config = dict(
    num_hidden_layers=11,
    hidden_size=384,
    num_attention_heads=2,
    num_key_value_heads=2,
    head_dim=128,
    intermediate_size=1152,
    vocab_size=8192,
    hidden_act='tanh_gelu',
    norm='rmsnorm',
    norm_place='peri',
    norm_eps=1e-05,
    positions='rope',
    rope_theta=10000.0,
    rope_fraction=1.0,
    qk_norm=False,
    attn_scale=0.0884,
    bias='none',
    tie_word_embeddings=True,
    parallel_block=False,
    extras=['capped logits'],
    init='uniform',
    init_std_qkv=0.0245,
    init_std_o=0.00522,
    init_std_up=0.0245,
    init_std_down=0.00522,
    init_out_by_depth=True,
    optimizer='muon_variant',
    learning_rate=0.00142,
    lr_mult_down=1.5,
    beta1=0.93,
    lr_head=0.00681,
    max_grad_norm=1.0,
    warmup_steps=200,
    schedule='wsd',
    decay_fraction=1.0,
    decay_shape='sqrt',
    final_lr_fraction=0.0,
    batch_tokens=[32768, 65536, 131072],
    max_seq_len=256,
    doc_mask=False,
    train_tokens=630100000,
    max_steps=9000,
    dataset='wikipedia_en',
)
MLP neurons of a small language model. Each row is named by its layer, matrix (up: input weights) and neuron, and shows model dimensions 320-383. Each number is 50 + 15 x the weight over its row's rms, rounded and kept within 0 to 99.
After each neuron's rows, "fires in" lists the words (lower case) most often at its 100 highest values on Wikipedia text that the model never trained on.

L6.up112:31 69 49 49 34 64 48 52 65 39 63 40 36 81 42 51 50 40 39 65 42 68 61 52 47 59 50 26 34 62 65 46 59 71 80 58 46 71 67 37 56 35 56 29 51 54 52 78 62 66 46 44 58 63 55 33 51 76 69 34 72 56 61 30
fires in: "of", "3"

L4.up91:31 59 68 44 39 54 52 60 53 39 53 50 60 75 36 27 71 46 68 34 57 42 49 59 34 33 63 48 35 45 39 68 49 43 44 69 86 20 31 58 59 60 49 39 25 35 45 48 64 60 50 47 46 31 42 56 18 36 64 39 50 32 73 42
fires in: "college", "s", "university"

L2.up724:65 25 42 49 40 34 42 33 51 45 19 63 50 57 36 29 45 49 75 48 29 34 49 55 67 63 43 55 37 38 53 21 59 47 75 54 46 42 51 53 48 07 49 54 80 56 34 41 62 42 33 63 22 42 56 17 57 56 55 44 75 74 46 59
fires in: "but", "and", "england", "metres", "racing", "career"

L2.up631:57 76 52 67 41 22 66 67 58 36 23 54 42 56 42 77 62 20 43 49 44 56 52 52 42 51 65 56 56 62 43 50 17 41 72 54 57 72 17 67 34 78 59 49 62 51 44 67 66 56 62 54 37 58 89 35 61 55 82 28 42 70 43 55
fires in: "a"

L8.up557:58 26 61 52 56 29 36 65 29 56 42 62 44 47 57 57 29 46 34 59 72 62 38 50 57 39 56 56 55 64 46 37 59 35 70 58 41 32 47 59 70 62 22 52 48 30 52 38 63 36 57 46 60 27 34 63 40 27 47 52 44 42 56 29
fires in: "of", "with", "to", "from", "for"

L4.up220:66 71 54 48 51 46 53 52 50 46 57 59 45 34 81 55 43 63 49 41 30 65 20 25 62 73 62 56 52 65 41 58 41 70 42 52 55 72 58 56 60 66 47 49 53 47 54 71 61 47 45 43 40 28 40 14 21 25 58 84 67 43 44 68
fires in: "of", "metres", "on", "and"

L4.up644:60 28 49 31 61 44 21 30 31 43 61 85 36 63 39 53 73 75 39 70 75 46 42 27 70 63 37 57 61 38 70 38 20 47 45 40 34 49 59 33 43 68 40 86 71 26 47 43 47 26 48 24 57 40 75 56 48 46 34 48 49 51 45 08
fires in: "they", "he", "team", "game", "band", "weissruthenische"

L4.up109:45 45 27 48 42 45 51 47 62 17 45 42 86 41 41 77 65 58 32 38 50 54 67 63 54 50 61 57 62 36 25 45 26 21 53 41 31 56 54 63 60 74 28 49 77 50 54 20 41 38 58 61 26 32 42 39 33 65 55 52 56 66 63 42
fires in: "and", "two", "three", "four"

L4.up1092:63 36 52 51 59 42 30 30 62 63 66 52 42 31 49 49 73 22 59 47 40 30 60 53 51 99 41 60 57 53 26 45 44 64 37 73 46 47 55 58 39 53 64 51 47 31 54 34 27 44 45 39 37 42 64 61 66 60 61 62 57 41 69 75
fires in: "and", "as"

L2.up298:72 41 36 58 44 46 60 42 70 39 30 27 57 35 59 55 45 42 13 58 50 70 73 60 57 63 45 49 30 67 43 40 28 50 51 44 64 41 55 44 50 49 50 57 41 59 14 56 63 40 58 55 70 61 59 69 79 68 77 28 38 60 36 43
fires in: "several", "three", "four", "various", "its", "seven"

L4.up798:73 33 33 43 53 85 43 34 39 48 35 38 65 54 50 59 50 35 45 25 60 70 32 46 60 67 32 47 54 24 33 52 12 48 60 26 67 65 71 58 57 55 39 22 60 19 62 66 47 26 73 46 74 24 63 38 53 67 40 61 50 23 52 62
fires in: "but", "if", "and"

L4.up441:50 48 40 65 38 44 53 61 39 64 24 65 74 33 56 28 49 44 56 60 67 83 65 56 65 68 31 43 88 66 51 25 42 43 54 30 64 35 37 62 35 75 43 53 62 38 46 34 60 52 62 86 56 49 55 46 45 32 62 47 26 58 43 38
fires in: "a", "each", "2000"

L8.up580:66 70 57 38 39 55 62 34 57 63 54 53 23 24 32 13 38 61 36 39 65 47 37 56 65 41 48 29 63 30 48 48 64 60 30 41 66 52 54 62 61 67 60 65 78 61 50 62 70 47 36 42 54 81 59 60 71 74 25 60 59 37 58 53
fires in: "methylobacterium", "dichloromethanicum", "chloromethanicum", "grenadier", "methylorubrum", "platycerium"

L2.up323:51 53 60 59 31 54 41 40 77 24 63 59 39 71 57 28 46 46 55 56 69 70 28 54 81 29 47 75 38 53 46 56 79 35 99 55 48 57 53 66 34 82 63 46 46 40 51 37 49 44 58 40 32 21 47 51 59 45 39 56 29 59 71 27
fires in: "game", "book", "album", "song", "species", "club"

L6.up916:47 42 54 71 59 56 81 51 74 58 46 25 42 55 55 45 73 49 46 63 46 38 57 55 40 38 34 39 52 22 60 67 17 51 72 28 66 64 90 41 56 56 34 58 64 41 51 59 51 35 62 38 64 52 58 52 63 57 57 52 41 49 47 70
fires in: "was", "were", "company", "been"

L2.up876:34 61 21 60 63 55 50 32 70 41 50 32 34 55 57 25 69 61 28 60 40 56 27 41 49 35 53 50 36 68 29 52 73 48 61 58 61 56 42 52 67 76 34 41 65 73 64 47 49 51 41 43 51 86 67 43 51 32 60 46 45 58 69 51
fires in: "game", "film", "album", "aircraft", "book"

L4.up332:41 71 45 46 58 52 51 24 63 39 74 59 44 56 42 73 66 56 48 59 53 33 42 68 38 23 14 45 61 49 40 60 65 18 45 44 41 38 77 57 62 36 38 33 70 75 44 45 55 39 63 38 58 68 59 56 76 48 24 43 47 48 58 56
fires in: "is", "was", "be"

L4.up416:51 40 58 61 36 57 60 82 26 86 49 45 55 43 77 50 70 53 35 33 45 55 85 51 79 47 54 54 27 48 64 52 55 19 71 47 40 58 34 50 64 35 53 81 68 39 59 75 39 53 67 87 42 25 50 31 44 62 37 41 30 56 69 49
fires in: "and", "first"

L8.up869:78 51 38 64 48 52 57 37 42 58 28 55 48 50 72 59 53 41 57 47 68 89 66 75 73 27 36 24 81 44 29 47 46 54 26 30 63 39 57 42 54 55 44 60 46 30 44 68 63 43 54 40 58 70 45 59 60 48 33 56 43 16 70 27
fires in: "and", "it", "or", "that", "different"

L4.up562:22 74 32 24 39 32 50 67 48 43 38 46 58 50 45 57 55 65 71 39 41 55 49 35 72 47 33 47 44 65 33 64 62 32 74 66 44 62 26 72 26 28 34 35 79 53 47 87 35 57 87 45 53 73 60 34 25 51 66 61 56 56 68 45
fires in: "national", "province", "republic", "union", "korea", "kong"

L4.up589:35 44 48 57 50 61 39 74 59 50 37 66 64 52 39 69 66 80 70 52 54 44 52 54 47 51 35 70 68 72 61 59 22 49 37 52 38 43 80 38 38 37 23 52 66 28 48 45 36 45 42 25 29 71 64 32 37 71 68 14 36 43 16 60
fires in: "that", "which", "itself", "generally", "who"

L2.up1064:71 40 60 58 47 67 86 65 52 67 40 49 92 37 47 52 56 36 57 32 38 38 59 40 78 75 46 31 50 42 62 28 27 17 28 39 60 44 25 65 27 44 60 36 38 66 51 36 72 57 68 51 33 70 40 43 52 52 55 76 48 35 36 30
fires in: "in", "during"

L8.up78:69 21 58 64 71 31 42 38 41 51 71 64 19 46 24 66 54 55 80 43 48 38 54 66 62 41 23 34 46 64 61 53 50 36 56 59 80 43 61 54 32 47 42 58 58 44 58 59 56 40 58 26 48 27 58 61 26 26 68 47 27 34 80 34
fires in: "an", "it", "the", "this", "they"

L8.up962:40 54 31 46 45 49 40 57 28 48 61 48 39 58 50 33 37 52 28 54 56 40 43 61 45 39 63 43 66 39 29 38 46 27 33 40 70 44 80 29 57 47 56 48 39 72 53 53 43 38 45 34 39 40 47 36 43 54 18 34 70 61 46 41
fires in: "a"

L6.up252:68 59 25 43 35 40 44 92 48 33 14 32 50 53 76 46 66 47 43 31 74 42 40 68 30 43 38 41 49 70 29 63 66 38 68 45 64 18 45 72 77 35 46 42 31 61 37 62 65 35 34 47 51 68 50 64 75 30 33 28 50 24 48 44
fires in: "have", "at", "with", "do", "for", "into"

L4.up607:57 61 48 53 42 42 32 51 56 23 46 52 31 53 49 61 50 57 60 53 66 61 68 57 63 47 40 54 73 42 32 33 38 74 59 53 54 77 53 58 47 64 66 24 15 56 40 46 53 46 64 70 70 52 76 56 36 40 83 65 65 31 70 44
fires in: "the", "they", "in", "as", "when", "it"

L2.up6:63 67 35 35 26 41 40 44 52 55 24 46 37 62 44 49 32 44 52 73 73 63 28 44 56 40 56 59 42 47 30 61 41 43 61 36 56 55 43 44 57 51 27 32 39 50 47 55 49 32 78 31 53 44 58 67 31 33 47 55 67 33 70 52
fires in: "she", "he", "city", "time", "age"

L8.up1056:60 58 45 42 33 36 42 59 44 33 41 43 52 52 49 47 18 41 49 59 42 39 28 47 38 66 33 40 47 37 45 44 37 49 31 33 51 36 40 64 31 63 68 22 82 60 31 60 43 52 62 58 62 30 44 48 67 47 52 39 43 55 51 52
fires in: "is", "are", "has", "0"

L2.up972:45 48 53 47 43 43 62 66 45 25 54 65 55 71 58 43 56 48 51 31 59 41 52 61 23 41 66 64 71 45 77 20 51 48 58 42 41 68 51 58 65 30 19 32 63 56 67 46 45 71 74 31 49 42 62 72 34 36 49 48 47 19 48 60
fires in: "s", "this"

L2.up385:61 71 47 51 31 42 74 47 59 25 71 72 51 66 61 05 44 68 56 58 53 42 28 43 41 35 51 72 54 53 48 57 42 48 40 47 38 50 66 37 75 37 55 70 57 61 35 37 54 45 65 68 48 48 62 29 56 36 46 48 50 59 44 41
fires in: "any", "enemy", "this", "note", "upload", "house"

L4.up965:48 43 68 33 54 58 77 47 34 64 79 64 34 30 33 29 55 52 48 54 61 74 55 17 63 45 67 27 37 60 42 50 42 45 55 59 57 79 58 40 57 42 53 56 60 59 59 57 47 58 29 21 37 52 51 62 52 46 67 72 46 47 61 56
fires in: "of", "the"

L4.up878:38 58 67 54 59 56 39 84 42 73 20 51 38 96 52 57 31 57 41 62 31 43 40 41 46 55 54 50 57 37 51 64 61 50 50 50 68 84 47 71 64 40 18 57 22 63 37 60 48 50 31 47 29 47 41 62 49 53 09 58 43 34 99 54
fires in: "3", "37", "36", "39", "30"

L2.up991:48 59 46 63 41 48 43 60 60 34 63 24 56 57 30 46 33 73 17 41 47 38 51 66 34 61 62 41 51 38 36 26 84 30 44 53 79 17 49 65 54 41 25 35 76 72 27 35 54 54 45 60 55 41 17 43 43 53 70 39 54 64 44 57
fires in: "a"

L4.up1045:64 45 41 63 51 51 50 81 43 51 37 53 32 40 49 46 55 64 62 53 75 64 31 65 25 70 38 48 59 25 73 45 33 48 57 38 38 80 33 60 55 64 59 31 35 40 55 37 55 49 54 62 45 71 43 12 67 35 42 61 35 66 57 56
fires in: "is", "was", "are", "were"

L6.up1126:85 50 31 36 39 34 68 76 39 40 66 69 64 70 35 32 48 23 60 37 49 60 50 90 50 64 66 29 26 37 55 43 34 82 35 41 44 40 21 55 44 21 25 51 59 55 63 59 57 28 59 29 61 41 56 64 58 70 50 63 44 03 53 49
fires in: "ft", "his", "she", "m", "the", "he"

L4.up975:54 46 41 36 57 31 49 52 68 65 34 44 52 58 46 77 60 58 42 52 61 61 57 45 56 70 52 43 71 46 49 37 73 44 24 51 53 77 62 60 89 55 34 75 32 47 11 46 57 39 65 68 59 41 50 69 66 59 64 40 32 55 51 71
fires in: "as", "in", "at", "from", "with", "since"

L4.up103:32 54 41 43 45 36 27 51 81 26 49 59 70 41 30 49 60 72 71 53 76 33 72 58 57 43 60 04 88 35 39 48 40 63 27 33 49 43 48 34 39 38 59 48 53 47 78 32 45 48 62 24 20 24 64 55 14 69 29 55 61 44 48 53
fires in: "that", "they", "who", "votes", "which"

L4.up244:65 44 15 50 43 38 63 31 64 43 43 70 55 50 57 39 41 43 43 66 58 43 70 48 20 39 17 56 66 54 55 33 49 38 46 40 27 64 64 66 57 44 51 44 26 54 81 27 56 37 51 50 30 29 74 61 47 66 15 37 60 61 50 64
fires in: "s", "they", "team", "population", "alveoli"